config.yaml
n_head: 7
head_dim: 64
d_mlp: 1792
activation: "silu"
norm: "rmsnorm"
norm_eps: 1e-06
positions: "rope"
rope_base: 68600.0
rope_fraction: 1.0
qk_norm: false
attn_scale: 0.125
init_std_o: 0.0
beta1: 0.9
dataset: "wikipedia_en"
MLP neurons of a small language model. Each row is named by its layer, matrix (up: input weights; down: output weights) and neuron, and shows model dimensions 16-271. Each number is 128 + 24 x the weight over its row's rms, rounded and kept within 0 to 255. Numbers have three digits each.
After each neuron's rows, "fires on" lists the tokens most often at its 100 highest values on Wikipedia text that the model never trained on.

L6.up1010:115140113084145116125138112113155153095156138141112127128105106143160129131107105128153174149149092149104154142101121137149127159086121135134129177121164086151099098119125119126142116112074159135142129111131128128110158110103088121152159129124141148121147135116090125120142112101097097107165101109119104086133139187180132152146127102155070125127112129095115127111153143126130101101164143141140160092172124104134127115157117139144130094123176097154140126144169108169189150152103133138136176143140154156173136087120131116143120106144105150138125163160152143157152087121183140102112157188120175158155136161113135143136174118166128143151153101133131145152107169139139155095171120093105113108140164066132130150104107145118116113160115125182118076097153144169101128129125147
L6.down1010:108106110091118121150083093145165092119148111143148115136119144073162157113126122122126127144105139164122140113122122130170107109103140137127102138104130111153086172117119098143203108151131119175131139135137100143113162102116113150151135067153147161107135139111105111080148124104113114126139161114138134068154140144115088120130115128155103095108158088132158118115142106128116154122188104138112155149119133124144157124146110160089112123148143069125108123136134170122130169119145130123144112121114168139141104129107117107090116137154105109075149119171151129139142091142147108138145139144115130145088173124149119098173155104143132158120168080146143143131110126110140157129146140070113121159116138130135156164134135147161196153162124123102129123128158119153091107162105164
fires on: " in", " of", " across", " a", ":"

L9.up1516:122107148122119170178102147150102129132123117142087126090101100144126123096151128119122108164128151108108128116108149116140121096143107090124116125129117119157093076125118137137114155108125156086115185098066121101142130121123114113150153144144163144158140171127149144147109153125104156143098113108122125082126141073132096130132136099101163117167136213176143098150161154124154107112136099131113123114196132132111105129128165095113106111102145160114179119128143143133132152137138133145127127118172083145125117111134111128149154078115116140136172137155125135119161109156138108068125173151158162121140118108141151148154132140114131133128134127131128143127124091171131100082115141142084151179132133101143117169171102186146159126164147147136110124124094142107102068152134086
L9.down1516:134154095103121098124181110177114102117129165089135114113154159079150137145098133130121120120141126135127090124167134123114141134151123104102110099078124099138155122170115127096105138166135097109111138139128106140104161137184169178126129056125122127098126126118101125192121113148126090102137108133113123144125114113100142118143154112186107128127111075142095139150133089156128134191141119171093131143138115135149159115110141129105134124076139122113083114095102168137095132163121112131160114112113152185106091121136118126132113099091100138098169157154101149128125159090089150107153156103119117151106134138117135115154143094099134143108134145153169096095092095142166154213126149143130074118195124164113094124124121124119162090121087092122101144133113078141137123138126174
fires on: "1", " (", "ou", " A", ":", " "

L3.up159:104104126114138117165150149112152133122168121161103136124138124118080139125112133148148135128134087110095129128111146178104146149112120137102110085145124125155126174098107135098137092092133149139120112109198108127143164126120111144129104109124142119140117105124070079094143139110126167119117134151101138129145124125098147101185131101136162134119126135161145126106180110137124163128142152143130167121132155153116094143135094136117175100118134122089110162137104121111120146105145133133102102118127126113124149172130144122163174136073069133097120116128137104083144150130138148067147181166146139123172153157082107140113166131139095116115083149159134136127148095128096129142078109123113121105121127140119144097105137128138146173156082136153098111096119112112110115066110146
L3.down159:127138124149147100147132159162129122153124142170173129132106092157085135152147134139154164120130086167114130125080117146112143121143125122138136133110119122113142108137119123139096128130113116138119145145151109094159154164127147175148114148113140129135141134104128096126145106104113091087065121112120113128083142126115134100135169102148156123144141119079133102159103144138125142110101096088145120105170136150138161089106131100159103109174098170158119151146130123123130144190139118154126117160123114101170082118107153110136138132118076106103109138136095090099116108100153151137139127117204097169151147188135110134134169139163125105119142123108172167106154153145159148113123106121113110112116092119099154100145161097133106091129164076101134144145135089144125081139162137
fires on: " to", " of", " for", "ary", "ican", "ine"

L9.up798:180133147121108141136107119137107134098103145144087116138158128166129138098143140143170103112117136136066154112138099151141126112169118103124161046176159117104150103105144125146090119134162136109097111116128116131137159098132158115124145157133091103133084133094148094169092147081131110137181131132135132117141169138128174165130110068156132161175142157118121140152119128154131123128154114118133094178150085106174149139103125109107076115138157120139110105156141162137149139118117176165135124138129150127175147133154121069113182125114105146139119157169110142122119130148115166152101148121137138141162148132164138140121127093147108084110138129143128138082115115118188179128133140150107126139127116142085119130135145106175111114112127117120135120138134163162121114097142133
L9.down798:152081175128152128098097190138111159118163098144119076143142130146145129149155118098144118135132093122081070124161106150152133148098141168152113140121139153142145149103147134120112121110127101158145092128152117125184090079116162085142179125121117135109101132149102131122145098108150136131122142127195135147132113108110123178139140118133111110134125159125073139154105168150136118121062126099082129120111168112086114161142144136128107197185122134128090130143137104110156155143110065118137142131106170115110124124143117146128116099126140136148127099129108150128146145130146110126165144131145145108099119117130090185131119124132141116128133087150111107125127152129126132169154154112134130122156116090100102122129111141155123130141088129131121137164155149110150138077106150
fires on: " \"", ":", " '", " “", "-"

L9.up763:145133144088172105184099148121128125101142128137151148122172089159115124167098132106144116126181114131108145142103153137132114134114117139128139094125131156131133126124155130112144111153072131129119134135173139133161116130101147123141147079176136131133124111143150111111116109145116112101175116152110096159166088126118106145139111118144121105127134148062104133130138125146086100185154132143113101147128117141135081130129156126141112112084111114098132167154166111179130101130144130127138142137132123109123112129143144150180115146118056129128103133177102073085177120161155121116101156118136171116138104148129147135107109136166108090152151137155138083149121115109173120133088130108142173122113164090086105143158116088111101122132148130158141130132135124121117125097136100
L9.down763:131140148083100128062194133140136119101117094134126129128197138105132160104158151156134166112113166105134117157152111153135117138065142102150122124139187104160118151119089129140125121138126135152113103111137140148080122109116114104121126154098061108153108145132113122138128113116097146112116118100155099126147154135117154164137170136159162133128124075148121137125123133159148118127128128091156124154135142113068159118104123120131140140144170133145102090105144142138133138150147062126128133161145134170124110167098125157048152130145088128133142099130150167100083159152122119154195123123161153093148109107130143109120140162106099115139074115149092108126151157101098151102177129092155125113159107130163134083121109141167130131121124106142159128113103166136148144126100137
fires on: ":", " of", " which", "-", " G"

L3.up553:126166119110137110119115108097094156131154136108141137063134191103148132139111136125132155156122146127114107147137142130127166123150085121116092097148149114095111098124160136126123085164114176109097142123109143148110095100114143136107114162130168096101132107150131119190112118138090133151095140113112162127099138163118134147103128118127142142077121102063118133130157131134135140157153167147144146163131115141100110116144115099151139139137126102207117122127168124091163104122131106149118129107149120125159106158132104147145098158159145117115131087118126117169131109099137163101127130112137120132101106132124146115128163137148127089136146107173100120164143179148145121155165160110142108109115150102110135105124116102145151165162124169125123107186148157104109143121107080
L3.down553:140087139181108161137123154106150112127133135130118080185122060141090106146117106119105143138130154170118164126137128153153118121115137122144130166118133099103174116109119111094148093096120117124157136142125122091138105125148163131125146132128126087099128160145135099107099123102133124113101134170128145128125119130134117146122123137102104070119136147128073120145104122150131099113138099076151111129111110170095124124125131166095117131117176168106130128152105149136133129146140127134154143170069145132084140104097124123150130110098148149124140124122111137096102104134094101150150117099121129112139125107149124077129120176166099128153134115087172140114132105153146126131145145161099150117170129144136096135151155149136133104152164107130119152125147175131135117128136136
fires on: ".", "ina", " Republic", "iles", " history", "ates"

L9.up405:124123073127159129138106122222134099108152136151161120135120138124131136118158173153162116106110130148076125166122113110133146125174137104128121106121120121128108121135137140117132137113136129162175176144107083092110152116151142123140120134127111120121148113139096110116135151108114130123107108174131153163094127122126114145097150144157144129117164108119109151119177171124135107129150137128147141164136154135119098152130138143175123139162114101091121191160143131098095094125139125144132148122163149149116105084113134166137142157129133115119114110161089117138104140098089106145119137141104133139163130133116128119138116119137094149133076134130086103137091135140147118194137116119102123134146166131085129098147180116150117107121097140161094102087143127105157135135176103
L9.down405:136120141149121134116156142120117113161121157124129144175122130120137106120110129095126166133131144103188096144140144081094134131106125122164118144149160114133154114120115186127075130109102074147104110099124157171102131140145119159105168118120129126117097115098150161157115159140107130140115145108070141090154117154159108146112141156142124101134115114128115158146102134114101127138091079126148107141172114128084150091148185112130084102092193136177109151133103138157162153114148100112129117120095120106143128078137105107138124106104128138118119119098162127121131137176100111103106121088129154122120119169145161102150128162104097104140162147153153137148092112157139155168112100135118130131143150150155126116123132151103096132062122160171159170131157149122109099139128138
fires on: " I", ":", " (", " ", "."

L9.up1765:125160146087130111133163101130107110120126125143163124135112124106138130134143072094111115135150118145137057127132140136116123146105128104177140136112126102138144098096103139167134120105082161128104155112085176095107145144134131121123134145075115168113142150096122083156145185141125163119143094075130126111102149131083146126148152156130137182111146120134178153113105094123173173181132116129090127098134142122084138116092132139112116122187118100106166144139113146112140142126155073113162173140128112102121132154137131074142138124147080128115133108133092172142156110113133148181107135096076134085169128079140121119121122107135133101156139128109152137086121115120093098150122114153138168158127147129100107128130130140127158163105096117141176127138117154090144151114171123
L9.down1765:144149147164082148178138136165132148119134140144191137118163130115105142135094143145159113123136106117094140128147120129126112147117139133126106145130164132158118165120126134082127169136125127086157110089127143195127136128127102116124170159158153139113185126167119128115076089175141108140183145119145142133146095090105101120108117154183123125122129107088094110127147143123108098094123147138126156138143110113151137105116135132110099150141087083146144139087150165122144133140115149143145091148129102131148102157118120132123101112111133112099140105121064140146151074113131148123100045093152122126131137116115130157182148149132107157147151144147152098127134160138156111164085149094106136099076113124106107114131147116135154097090113148179105178124128179148114168122155111
fires on: "K", "C", "P", "g", "B", " K"

L6.up1118:127153091123176150167117146142125117095138163137149133148119155160115130116153129111139116127111104094113139092105142139091138148121080145141135083070120089111129109139064113141112137101129093092126116120144131133153132151127132139088141159109139132127165151150129140138133118124104146145125118129160138106166153118066139161119068103125117124100152113099075091120124153143139129118142168135171138157110117131125081140136085153163135166150094123111129128094066153112158145181094135110129094132143164121149097112094146115104116072110110151100113167123150125172135101118138100117105141135142106143139128165096134146145158105096124128078153122089118134143152095150168134166125091143115139118110149148125114134124096172169123136092123140124133101112097115145124130174123078
L6.down1118:135144083129111151137136167154137137135099107132146117076120105166115122153131129121108157092141138133117143138125136114112136157138116126118151099127111118120125144112099113158141089132138145163103090184154145077121098095109118147157105113146124154162137127145115117124096156133127130118049145119139089130129129109099152131141184117116102142090103125139095130146159103134169150152120109108116142135173193128121094146098098130140158171112126098154164113100106127125139118102120128131060097114160150150175109147151151128095132109196113137137137129144105128155157157135140114107102185128082131104087087172108131121152139126111123085138128131119131124068123129108112204144111165086136124160119120174117099135125114141148145162123117161156141171135177109136120151152103120
fires on: " of", ".", " in", " to", " a", "é"

L6.up728:110155146136129122152124101111151143120132119128128108114137134169146102119172132158136124122108097153129127149078112151128110158131157155114129139100106126153184146148134119172100097113113151111177100102116101090115116155117133076135184093128122137110192097157183137138113105169147140155166084093122164165145105150152108147149078141134139131134100085160113122126120150106115110081123119118112147124151100118135130143118105154104123143116129120131136106133133104130104138154129123129141110090114089141124143129102163144099117111081121121123170097085125126109138114131149117172124135166173162094152122110135135156100149147104145125096148112103158130135149131119142088169123119119092119144107125120091112104127115127133121212138159118115168114159104142152131161140128090
L6.down728:115102125131121167156127153145111139185098105131120094159091129144121129113139104144118168141100102139109122128114148133151118118102119139146108134118126163114097099133102125111111105135115138178173125162098135110135126120134152130144145092078119165136189163089123123114143132109114111160043087111117103113146118123121156151130150138124121101098135102110152119090135072169128113103162074110155134173144125118119147108145155116130111107098132115161135122142151164121130151148143138117124113114136144112099117192122130131102127143129121138113093174178124119106113130151150128134113106109104112131079119138145127159137143137166126126158121117149116122138111114109178116110139126126117105120098138130133134114142146088169118099097167099164127148142147114149078143143182124
fires on: " of", " and", " from"

L6.up955:131126146147207163128121133164108131122094108115122135095069130094147126159110114185129098091102148151123099102128156126144141159094168107176166127133154083175134162085098114153141125153138130146150132125144163135135131140131132121114159133164118115102127174101136122142134146181133141140080123096125159132153133126132124097138161095158095148148102089149143125134131190117156136139180118123098115115129133127112103136151157163113138126137115139159114121117114148099150130128139156140121110121117114102145166148117109142141153084119088141122132101119134140139146131118137109136135142092123096114114172118147100087128116098120132149118058119135172087182145141151154157166102135169131146134154108104115153085142096101127159121140138153150143107141144160111088101165114117
L6.down955:118157109108119197109151137126108127108105119125153137166068132121130157152081089048134133079136103137111138133163131139141175097170168125144123175118153137140105162125142105129133146140111110107115184131159113120132122143114128120110156145143119145082146166115117153119108127130158121126120158119135096129169112131175127126161127155105128113150145097178084167105134165153126079146170136127144119138142137123143146133107148144138122125101135135124199147106122123100145090128132118127130134146103137134136125123076134147122142150112141128146178138129103126147115111128153186142102104105115145129166117095116136137121144121159154149128163124118140102108129095141125126153138125117144126118132139118104114111120133145088125130075120113155116109152153155128131108117103108
fires on: "P", "O", "B", "T", "K"

L9.up1621:160088099105106123159113155103160123156143117136130132111109132129174102155130160143181137159108119135120120152122102161161127124132119126131191134128133117107147119146102154090147167161131159124129128114100116133171108155099069060150133149097162113119123098148137126112096123093088144142087089117122099118105100126078164132128155166097125156141181136141136100079120128178151125152112126094083167147118108116211132142151152126151151144099168117123129114150141183108123125147133140137141170149147133175088110108123104117155121083123111075134118099126096069129153115129152081120101135139126140137127154137103113107116124129112126116113124136108137133141113100132131115098132124081120140131103118125109132107126137125188118112103105150121094110145083165106188140143157140
L9.down1621:130119121115165123099118152206112131133097142129097125152121121135146126109076135161136139140112141096113150131141178100102141111151155106119095076129160075108118108102138118141132126161107088131149130131120124119082139116101139157129133118171089128111120148121110081150084116161132110096167133122111140148127090138147109107086156132143121133116097146151162123119177130150085157102156138161139141099119145133142148126112127103161109155116106148151119110142082116096116148122141150100104104117099125115158105086138182165116140118107104183097125132162164152135116130173128135138120149108101135124141115106173124090156153103161124126135138155127125173130126133136111138121084151151106073140137101114131138160108135122129164134093132116127145145109161082157076110145074106
fires on: ":", " ", "p", "'s", "-"